Weights of a small transformer language model: normalized queries and keys.
MLP neurons of a small language model. Each row is named by its layer, matrix (gate and up: input weights) and neuron, and shows model dimensions 16-111. Each number is 500 + 25 x the weight over its row's rms, rounded and kept within 0 to 999. Numbers have three digits each. A neuron's up and down rows have the sign that makes its largest values positive.
Before each neuron's rows, "fires in" lists the words (lower case) most often at its 100 highest values on Wikipedia text that the model never trained on; "fires after" lists the tokens most often just before its 100 highest values on Wikipedia text that the model never trained on.

fires in: "in", "during", "on", "received", "following", "won"
fires after: "\n\n", ". ", "\n"
L3.gate192:520486473484488516504461523457518502464497554543511503500517549536520509477535500518485472501469507529520531474487510507534460536514512505566478504495508483506511531483541506504474509448498440486479515493523496531505486520494505513511461509515495538456484494503499488501494480504432488493
L3.up192:501520511530484459495469495517538456530494515487502539507484522512516491504495537503519454488459480489504540493496499509526522493445468544468510517426455466494470521502530517512435510506480539513463515509466530487504525502439504533478502516518511519528513467557492518519473520558497477488

fires in: "she", "he", "also", "still", "then"
fires after: ". ", "and ", "She "
L8.gate107:488511503479461490495495487496482521523528536498518505500501452495524523464507469498511544494492509502482483503495496483554512502449455506482496485467475496536494509491489515477504485525498503476487511481463510481519524452430478482525541515547510483505523491560536530436482526528481470525
L8.up107:510524485508491505483469505496493515480492540497486535488531470497519518483519506477492537497522498520502539524535499498510504515464486528475531506490508505508509449465483497513520513511499472490481528481439495494528513469455438520498518490512524508479519539505515494533488521540528499542

fires in: "company", "building", "team", "airport", "group", "it"
fires after: "The ", "the ", "air", "a ", ". "
L9.gate76:504517499492470470454520495484509502528531497531464439476510475490488501501524476481514508518521505477514514565508449492505498529433424532527458480468485528487471502536480475534521533504460499506459520462512485544515472486489489500531530536506510517504494531494541478507484533502502478486
L9.up76:516501467493498532500562451486508525513542568528501491494517458487525477510500463494514550500480513520503507539503470476505473514497467505492495476466458490531510470476488495476517492537491483497480524500466497530480523505469494509556522512565508514471533534511520472502491475540451508539

fires in: "he", "she", "has", "had", "also"
fires after: ". ", "He ", "\n\n", "who "
L14.gate204:492511480462510520455528466485490504547485497493520473414466511499517521478518498489501515514512491501516519503484435480499486451478456547492530528490498496480557551483486467498496526477529444494459504511519453514465508479462536515528476525467532482466493525469514523511519482498470463506
L14.up204:463460504473503477476495563520516480487512513529514496482499511492548496479546571522555526515534483480478551478468483532489487502526483492521504461507498526513472469491532485467522502488500492476466542485541521474524490491513506469488466523504497436494537499513528469478521537520538528502

fires in: "david", "james", "michael", "richard", "henry"
fires after: "| ", ", ", "- ", ". ", "): ", "\n\n"
L3.gate12:529516492530446535536519526493503445538455511498501481465473524549559509475496505518478479531454521505535546425495486513522529532483491536488503474500499494519488517465509488500516476453496481486537560505517534510530497472485516499503469519489505523462511482485483479549525538469471518501
L3.up12:548534505524420561532490515489492447520465479497504473436478484549552529493505483511500497503440552481520546489485462498505518498493509496463486478483499494515482494433526474500532509496494524498534515491521530502496486459477493472506491499503516498484491477494503504542543533482476474525

fires in: "grigorovich", "of", "ref", "brigade", "geffen", "brig"
fires after: "G", "B", "University ", "R"
L5.gate54:538521528512489503455503486536490505522505465487494494533493452479466490453472471462517509503483506515481478508526487506546530526506513514486486549462556468498513520474511482531480508519505498507549489470465469495490538486500491499465494547528502499538509525498496465532525448510476514488
L5.up54:495517532485476518510493516523489460495462501561513552501529444483445496508530518520472471480489497528494534538502536477501532495516470556526493483509511474474489507435482504494519490523478517494467521493484486492480531472529486498468507512494511514497474506502513518517506486508461525484

fires in: "and", "of", "among", "is", "in"
fires after: ", ", "one ", ") "
L12.gate13:500507486467511536480474542474536536491554527511453491454536478528519502480475517505469527503496481512508453501537517525525488521497535533526478477484507459502509523508498490492516524518508471453456533472550505474459525485501493508496495507482486491501491476447513468472501483558469513460
L12.up13:492493494484483495485489472487506468545495522469502531508462460477427472535510531499506521512496481493478499499447470488525469528524476468476547504469515486486487492478496499530475494477513466518480496475473504542557480446466504518491493532472513537480502483505519505523481515532462460526

fires in: "a", "his", "her", "had", "has"
fires after: ". ", "\n\n", "and ", "\n"
L8.gate222:525499489477475525516448483515521504509521481525472502524488543535516485472525514503469508515486490478485518488501484523492510473502485533455526506529522500528518472473525468513504500493518461509485526534469510507508536502482450477521509503516507527499487452471484489471491454539461488513
L8.up222:533506512525481512519461493494509511496534452467521489494500502499537482503464528511475496536489520544511491494445474495466533486491526529495508457487513458480537514508486460481518511522513469497543513492523526487512522507496505501492516485511489451477519508516462457542535450532471505492

fires in: "was", "he", "who", "as"
fires after: ". ", "and ", "She ", "He ", "served ", "man"
L6.gate165:488478518448498475525533494447490499523462504507498483499507475477512510444566526501490499493501470497509471509495488551507471504472462518475477513496441479539491526485513487520527523539530474495445512515501457499520511481451456541470480511543500543513497507527500516495471511522496511518
L6.up165:514489532495456498496515481498506506505509491506527503482490478544544510498504494495473500552511535497500519468509486521549501518494436490540484523501467473486493535511528436508525540564524427466477541484473517492506470457481517533511501493531521527504488506495459527483481535541538512526

fires in: "2", "3", "1", "300", "4", "400"
fires after: "| ", "$", ",", ".", "(", ": "
L14.gate39:511468510511496513471528477485508510518511477507474479479492509476530486499504530538528462494526459474504514527477507486491489519522514518485493475480498491463479574528493548488466500517520473492447499556501500443466487484523512464495466531468502495506468539483510493511495498463509521507
L14.up39:511491526519498501479484493480531486482498517526448494475487502500546517484500516481517576513493493489472519496539537494436527489491470481488492524518498467540480479532457551493485463481499512508497481511523485511502511547493479498549488505477478432476479499472530532521468439501477517477

fires in: "september", "march", "october", "may", "july"
fires after: "| ", "on ", "On ", ": "
L3.gate24:511487534507533488481544511486477484479496494513509495469498498498489481551535475505454479531532500512502538469506484468528496453515488494506446496506479569510476519470489488510480476514531441485488523490495488521444517510473500504453549440534498449530456518520521494463502496507472523497
L3.up24:510479536541507485487483534509507484505494471524486538510471522490494519534543498515485497510491523540487513524502549520508484487512470502525507498491494550516460486481553463505456455542453512493519518519506486529480531536472510469517475531514501495487481474524503469501505526489500491493

fires in: "her", "this", "by", "his", "children"
fires after: ". ", "\n\n", ", ", "- "
L5.gate166:546517500497457499507433525480505487504459526489511521487510444493494478501460526499473518488496530471499498475457536525527531485500534513450499487485481498491543500515469475484534497465487492496502491492537475524484515492470550456470450477452523571479502470506512486540523475496485466517
L5.up166:530516485495502505514490528477511482541495507516511478511456498536498506524507495491570509523487504488498498539519473517468490494504513487510507463492465473469544494457504494501519529543496499489561518506521481499459543484488510480493510490478473480548536560514440530516509467466508539502

fires in: "in", "during", "throughout", "at"
fires after: ". ", "\n\n"
L5.gate71:483491471517473494482498503465488498478522473475485510511468511538511527463483495546484454482443501519494511492497517528487506508474559504456454476434491480492518515550509477513432508531478483500469508526522535518532532480453488521543508498495543476493496467497477550541471479516448416489
L5.up71:499490500559522493464469448488492522519478502468521500510473477522507547516525504516482477478455482509496469497491562511505493467505499523501476523481505511486512447536490490520450520549515478524483501469535504493520551512457500516523509523525540523520459477507471525519495540527469467527

fires in: "a", "one", "an", "not", "same"
fires after: ". ", "\"", "\n\n", "did ", "\n"
L4.gate68:498479463468492522495468547510487521491508446464524463532527523537477513520438464466487518496510489535513499522495507501512507536500535526468505480450495481505520478511542483459480487470493500498476458472562514500478460495479524525517468510515527527534499495518515473552553516439486502497
L4.up68:528527531546474489473490543508517449510496476516504511517477488515499523526460493501492484512497485457504516469498483452473543528503519470477511497483510509489527512561504522502469554473541501509529547508475500479477511479522459471521534503492497524511494525485491510545501492532529515514

fires in: "it", "film", "he", "she", "they"
fires after: ". ", ", ", "The ", "but ", "the ", "when "
L9.gate125:522503506493520508519531534451497481537514485517473522471454476474557486484492490501469436495531512467482501556497492524564496489491484484493493506495500514452518479518493539519499486485461464491517531498469483490528524504476504506536507468504493515454526514533497546441474485584465462536
L9.up125:529529476477516497559491466494525471535497511499476494429448493541457526499501476484503548494491502479483492527479486516528519522463492515503495488467513520466536508501473505509515491479515464477503536486493484485502498482495468493562511493554516465487497529475497462489526505487454458518

fires in: "when", "march", "may", "august", "february", "june"
fires after: "In ", "in ", ". "
L4.gate62:478469454456457527468531502464501475478499503500473477488524505441540493480463481504495458528504517495509492516506458507497489515531529518479499483486536535497513518485506488510492517540485514497514497511496494504498549471463491524499482518431526536487469524521459520524522497485481534496
L4.up62:501482536553514505546490577527507506466510472520511467500474498529499534513507498523486506468461543521497488463477502545515514485481522510459494505512531499509501486483504499493538462491466509487489515489496536529546501504530482490480507483505540502502504467491502493538510562460482461519

fires in: "which", "will", "would", "that"
fires after: ", ", "that ", "\", "
L5.gate196:516549498513519490488489442505440562530517531567516502493514495531536534495498482521517518509506506497466511507536481461471546522489477497523468482488477493444491472477498506482481504490509442479545521480489477498501480512462459497494508492523447448480521560535523486496478502522507481502
L5.up196:571543499514484501495522464482457514495506465514493501483473467515499583505537431505491483493463505457479510512500495513518528495492519539530463507491467498491509506506523479480465504511506488463512523485515529525531455472495475509518499501522481462472525534526532513515453522512496506526

fires in: "which", "it", "same", "this", "with"
fires after: ", ", ". ", "\", "
L9.gate5:519523542462474496466499523458519520550480456503455521503495524488468460529489461499495514557490479499505520464513498505521495474428477528497444509503472498480530475465477486481529511471476459482472507511535492517483491484513513517486503482500475503482516529466536472504473483526478505473
L9.up5:521504463460550476519518523487517493499487483503522495515512468495500511488471516499476449445513514489445483517466481509465520492507508486470512537517479457484546478513478501498454448481486500469472498485511525540482499469493498462438489491500502521460495507513550538534483489495524458475

fires in: "5", "3", "1", "6", "10", "11"
fires after: "| ", "\n", "13"
L10.gate138:499495446487481501511519485512525498514500501494499531467535482489493495493511521470479502526550503472474531476470448521482488543512547523449521521480464493483489481549528497481480502493503486494537508546520476511483476500462495468494496510484478463485451486493586536531536506502517470540
L10.up138:516551483505490515489455529517507481510526478543528503498524536528514501493517502468474505520501448455447514503505543467476475526551500484496477473486439494499480468524511498523511489499510474492491526522528512447499495495491514517502505485499480496509543522512530545520541497516507447473

fires in: "3", "4", "2", "5"
fires after: "| ", ".", "a ", ",", "("
L13.gate15:491522533548511470508487512499487493542541473515484502495494484498591468518528510503558572506525489459515519485487479511461520520502489482518503504522497473492537516529507533473474512493526482499452474508553526453483506538443471501490460537498497473471487475468510523498502498493523515505
L13.up15:532466483512505514432506545465509464522517484512499527467464480458498493477519498489510519505503508468510521477533483493504536518493512555453444487488495523501504538500518533500495522484460532495472475466549478497534506510526523482521483500464499473501512497500506444503508522509478530468

fires in: "in", "became", "also", "becoming"
fires after: "\n\n", ". ", "was ", "becom", "'"
L8.gate236:541464468502449551503491510506528480471491507540550513470486491562516529481512493447528506511467505456527551493501529533518481492543489514518476473493453516515560553460544489476514511471493470546519553527521486466473514474528526502519451491515500528528475494454499465499496496481506497506
L8.up236:503476509478541484449513524481497480519503475497527540503502435466476478462477525480490481521450470488489507549486538493508513516485521544500492519456534508526477527495502522488526517508522508508472502502511494524485501480485489531486466508498520520492499503480525477521512501544498476494

fires in: "and", "or", "along"
fires after: ", ", ") ", "), ", "\" "
L6.gate234:492525484537488527506511476477545497512519481469504514496494419505529468453536494488490505496482465501519508514522483524502504504519484494479494515503460485496512554483488482522491521533496470496528515486525478524473549496462520533481469471494490537507533521516515534504500476565561471495
L6.up234:481511499488493517528477485449536540501469500537500505500503474507451486487485479523512493505523541532486544470513511518531451541500512527491508500508485508518501506495499493487497499502461530453504496482524503519498569448468518462509469502524517537562505436515511512558506490522496466516

fires in: "to", "at", "in", "following", "during", "by"
fires after: ". ", "moved ", "return ", "returned ", "\n\n"
L5.gate109:553480467504509461482472471498512530526538463498493482511504502493495524482472460517528481510493527470519487516488470530511513502458463479446460527446458480492545489498480538504458485530480486521468499488499515487483524482466507527498485541524525469505500562537487500506507506512470466484
L5.up109:480497546543473554495503501486495523492450533496485531496423437538526512517514533508504490527486522501494507523462540496531539525550514483513464511510488508478509529518557439547502519473510500493514499460491542519520527512490490516499487484488505525513420471518461521530508517466480484515

fires in: "first", "following", "next", "second", "after", "last"
fires after: "the ", "The ", ". ", "\n\n"
L6.gate35:509492464500473458467500482465528496514496470476506505510504479514529479482517532525510515483563485482500497551470472534487531528501489476506489486485513488447495494532517482497501504504492438450478485476506511511483456469506502517478499530473496511487484518505523498532561524480478496490
L6.up35:475504534499529487536523511521530513506475437480502503486527465505591517514511506491453466526522501515506503508469527521541489495485475521508500518518520497478476436466482482525500505490498471499529500505487486494454460511493471516466492507439502513519469500457521504480509518498498489547

fires in: "6", "3", "12", "9", "5", "7"
fires after: "| ", "\n", "On "
L10.gate165:496488504483484489481485489490480541493554476516488541520511527477515505492440484508548519494542491452532536476495479520493503521537505485526497490510468479495493494541486464477448514487490468493519539525497509482490449495470445485505450500498528467487491538477541536501458486498500457480
L10.up165:448481494507502514501513490496549511502528531465509534490497523470525508507506510512481513485541507488505536519546445466496519533530451496513504480486538486467496531547446496517472465503510472495516486482483491460465485515490498548466495482506496541491480478519515496499502499476526466501

fires in: "as", "at", "by", "although", "while", "a"
fires after: ". ", "\n\n", "\n", "B", "r", "I"
L3.gate219:536500509502468525489494533496534521476514529516520518549510499514543480493474502458510503534451485523510533498468497496480522528482489491505453490457497457500505531485534469536453473479518517550511489468488509489490533490500484534467506502458515480489500464509489518542547495495527483506
L3.up219:512525553550547499501483526528536509495475485506494518530480504567544499461493493501492487488417458540485537458505494516500483543488544527438526488502495502518492515491482481464487513484494470484499483481521548531448506536542470503544508509493475462520490491511526478502489497500505503489

fires in: "a"
fires after: "is ", ", ", "was ", ". ", "\n\n"
L13.gate240:485538512501515515481462470476475493509521498505498527464506477535505493517516459508543496487527483486504563547506485442493553507502511498507472505511483501461465495506522489531477504529523466468506522507519477527494455481536478520510496494475527513532471535495551508529486508490525500505
L13.up240:549518528484482521493504519492481497488538493525517463550537523550469537471505484465507534511504513494467484520508495515516502489488535551514465471509477512504508528487506451532529529520503533497502517529524476472488476467497491504544476572485528477526501522482512494487513453442506498529

fires in: "that", "march", "may", "september", "december", "addition"
fires after: "In ", "in ", "On ", "addi", "announced "
L5.gate165:492485491503432502511506513526522493519467499505504467492454505458504516470535482448499489524516539463507502517526550542474488520533503532519520462484484495498471470531495499523482558520569521494519523470533573486534520505480505517476504482456513502487500495520436519520443477459522530497
L5.up165:545513500457462488509506488491469481491489440491514515496528489463518539538498489488498472456535495502487511487488462544543488519511520514492503511458486508492486528551521488513516469449495490502446467504504541513492476512532486502499492513513531466522454504513529509531536508457504510465

fires in: "1", "2", "5", "1st"
fires after: "| ", "(", "; ", "the ", ": "
L14.gate251:469479508506513469493539545469477513513558473553491534484488475525504532447543474521507515497466488485511498440475501494505492494492455540506501475492493496531548535527478509530502489484485481536488506489510487490497480503457535496500455524508498501472522532529464490536523476477491527501
L14.up251:527521509543476498480503514492469480474506507522496519509475490499524491457512488431504463481505479503519506521488500512481481495491500535497492475509527506469451484528477550501473478493483500537489507523539494501537517510502445520475480499471480543473524538478499520532478476488465505526

fires in: "robert", "david", "richard", "racing", "paul", "frank"
fires after: "| ", ": ", ", ", ". ", "- ", "\n\n"
L4.gate218:519516496520448530523485504509480492518438488513500470468518497562557561463516525518487489562458516473498507489497506524546510488460511506499440488459518482500495508476518457533510491459526538563506510495509543502517492463476480498503516520513482512503493481479479490520535530489450511504
L4.up218:529542526512459519516494536493528488527460452476479459469508508541558543502530508503499497520434523468517500495501484464537511470468511499481479488444524507513489478469543466519511505496505519543516506502497518513514484479442505490486498512501475521509487485481489495490522528478499534513

fires in: "it", "she", "what", "who", "i", "he"
fires after: ". ", ", ", "\"", "that ", "but ", "Th"
L9.gate89:531529547480459521507481513471482518510499496526479468490489503486547510476487472518499440493470441511465485476490485535491482516505509526497481482464503486450524516493500491474492503487484468462512478453471496510567501500446491496467503502501544477485480488524510504521519513487432446494
L9.up89:545497473473502541491529548479480482498486466554490486523459484528533520463490538457477501549491526449532506532514480503514505491460468502471481508487523507526538483433491471504515522537485437474510528501536495475497506501503492505510499468514470492482489525509504518507537524519500520483

fires in: "which", "that", "who", "dallas"
fires after: ", ", "D", "\", "
L9.gate56:453495500504518496513491523467486530485538521520504491470484480501512488510492496504488500507455482501512519542513448519515499524459484471526503519493505528498533473457487478487513498505496477479500564436506537500515460487477495485477465480523491486486473512475480495511508526493506511486
L9.up56:523552504507506458570516470481461531473526503495507539514501493484464492498454512521542532483510479484475494536490454422483524519478542490519457504498542523498523474504493498486510519501487426481537528521508531522489503503537532544545497499536518464471502506493490502516485497518491503512

fires in: "first", "her", "his", "film", "track"
fires after: "The ", "the ", "on ", "of ", "his ", "s "
L8.gate202:498528502459483502511499497485475503508510514501534494509518559493478482501469487499517455518518488497505493488490447478527478519536489478521480492477485518511473476467449477490550525496501508445510489490541488492475481479523551531494537536470501489505467542488497471502529508495484502478
L8.up202:516516532500486502484512494494520457548542489531488453556516505533521545522467515516496474516529517467465524481480452493529528490522494515492512474484460495458490500505526505500473545474496468512534509498450494494507522486483534459552518515535510451514489519483471494492481461490523510491

fires in: "democratic", "republican", "november", "professional", "trinidad", "march"
fires after: "| ", "on ", "Prof", "in", "On ", "R"
L3.gate138:498501477490522460484479516490504503469498484528494513479485450560500485511550490438522493519521455471494511510530500502513510442510468488551524508513533518496509503579528520549492516508516469508465489478486505498504499522442481523479515480542509479500493571485517501437508546504456494500
L3.up138:495518488520518467478504529486504501579471542495498555520483506519477491496528521466521481494485472525465522512495488474514494470528513493521500497479522524472470475539529519575513439497512501504480481505504507527482521534497490485480500506489481487499501550517542479484506499512541524488

fires in: "after", "before", "when", "during", "although"
fires after: ". ", "\n\n", ", ", "\n", "Be", "s "
L4.gate140:514497575497486503482486529504540503475491456522509508530508475491542489461557484511508492508495459465495505519469492576516526500479461502471501479457493424483511514479511502506451491490465524486497468487526549468506481481542466474533499522480500505523543478514503477513519497463471492498
L4.up140:494504521491535512519489536504498500520533462514491468562463459489496512466493518495492490495480484466519500544491490544500516557477474480510548479528508496496521556501475486489481527489490467472492549518510541485465496462485508499511493511480501500473468493492518489515488537481488502522

fires in: "on", "while", "then", "before", "under"
fires after: ", ", "\n\n", ". ", "and ", "\n", "Be"
L6.gate105:506494457482498501512495477494511504482489552524482462516497509493536485458493520512485455526481511523532493520479513535534514490527453491501512491484487473488559508469528509457472508477542502489470482495486505489479481449459491539418455495498511490501556481498565513482491559511522481483
L6.up105:502463525506503520519476512526514488529496526478485485525483490498511534495544495501460505513551498500509519463537524548506460529505507495533526502482510495531468481478489521462489475528526488488493548497487495541496472457471478497537505529489517492506490484512497475507525497529485466496

fires in: "2", "0", "00", "3", "4", "1"
fires after: ".", "9", "| ", "+", "0", "7"
L9.gate168:524496502521512530497533521488497552514516483518490487521517490500519502491498513491506509514462551488520493495523491538521501456541463474458530511502462488517511520511515549482489542506470525508468500470494539482497526493512497535521518501509515503489508529461505539467521493501513493536
L9.up168:492499531502519487511512497543511475484496498499475457523475506500507506512480514521472491483523477486487494482508541464472467442505514468510508485486498521525508505475465495520502536470525476539508497495502454481485541486522532479479514521486478499498543477527510518495486485484461513504

fires in: "a", "on", "online"
fires after: "is ", ", ", "), ", "was ", "As ", "as "
L12.gate235:551516502476492502489462448497525517537481455535481512508552499545475492505505485536483507541496479459452481517478462499491502489505525530490497478496490546516505508485493477512511506491513451522500494500495495536468498490497463466489508526514505510536456479505484495507468466499518524528
L12.up235:482510478473471522508490525510449483488514472514559496483511506470498490534491470498507468482493483533525522563497478484509467532490479494539497475477488504525514502470467468487486483549520470546492534477534529487543500488488456484472497447527538482544479537485506475519473525516452505518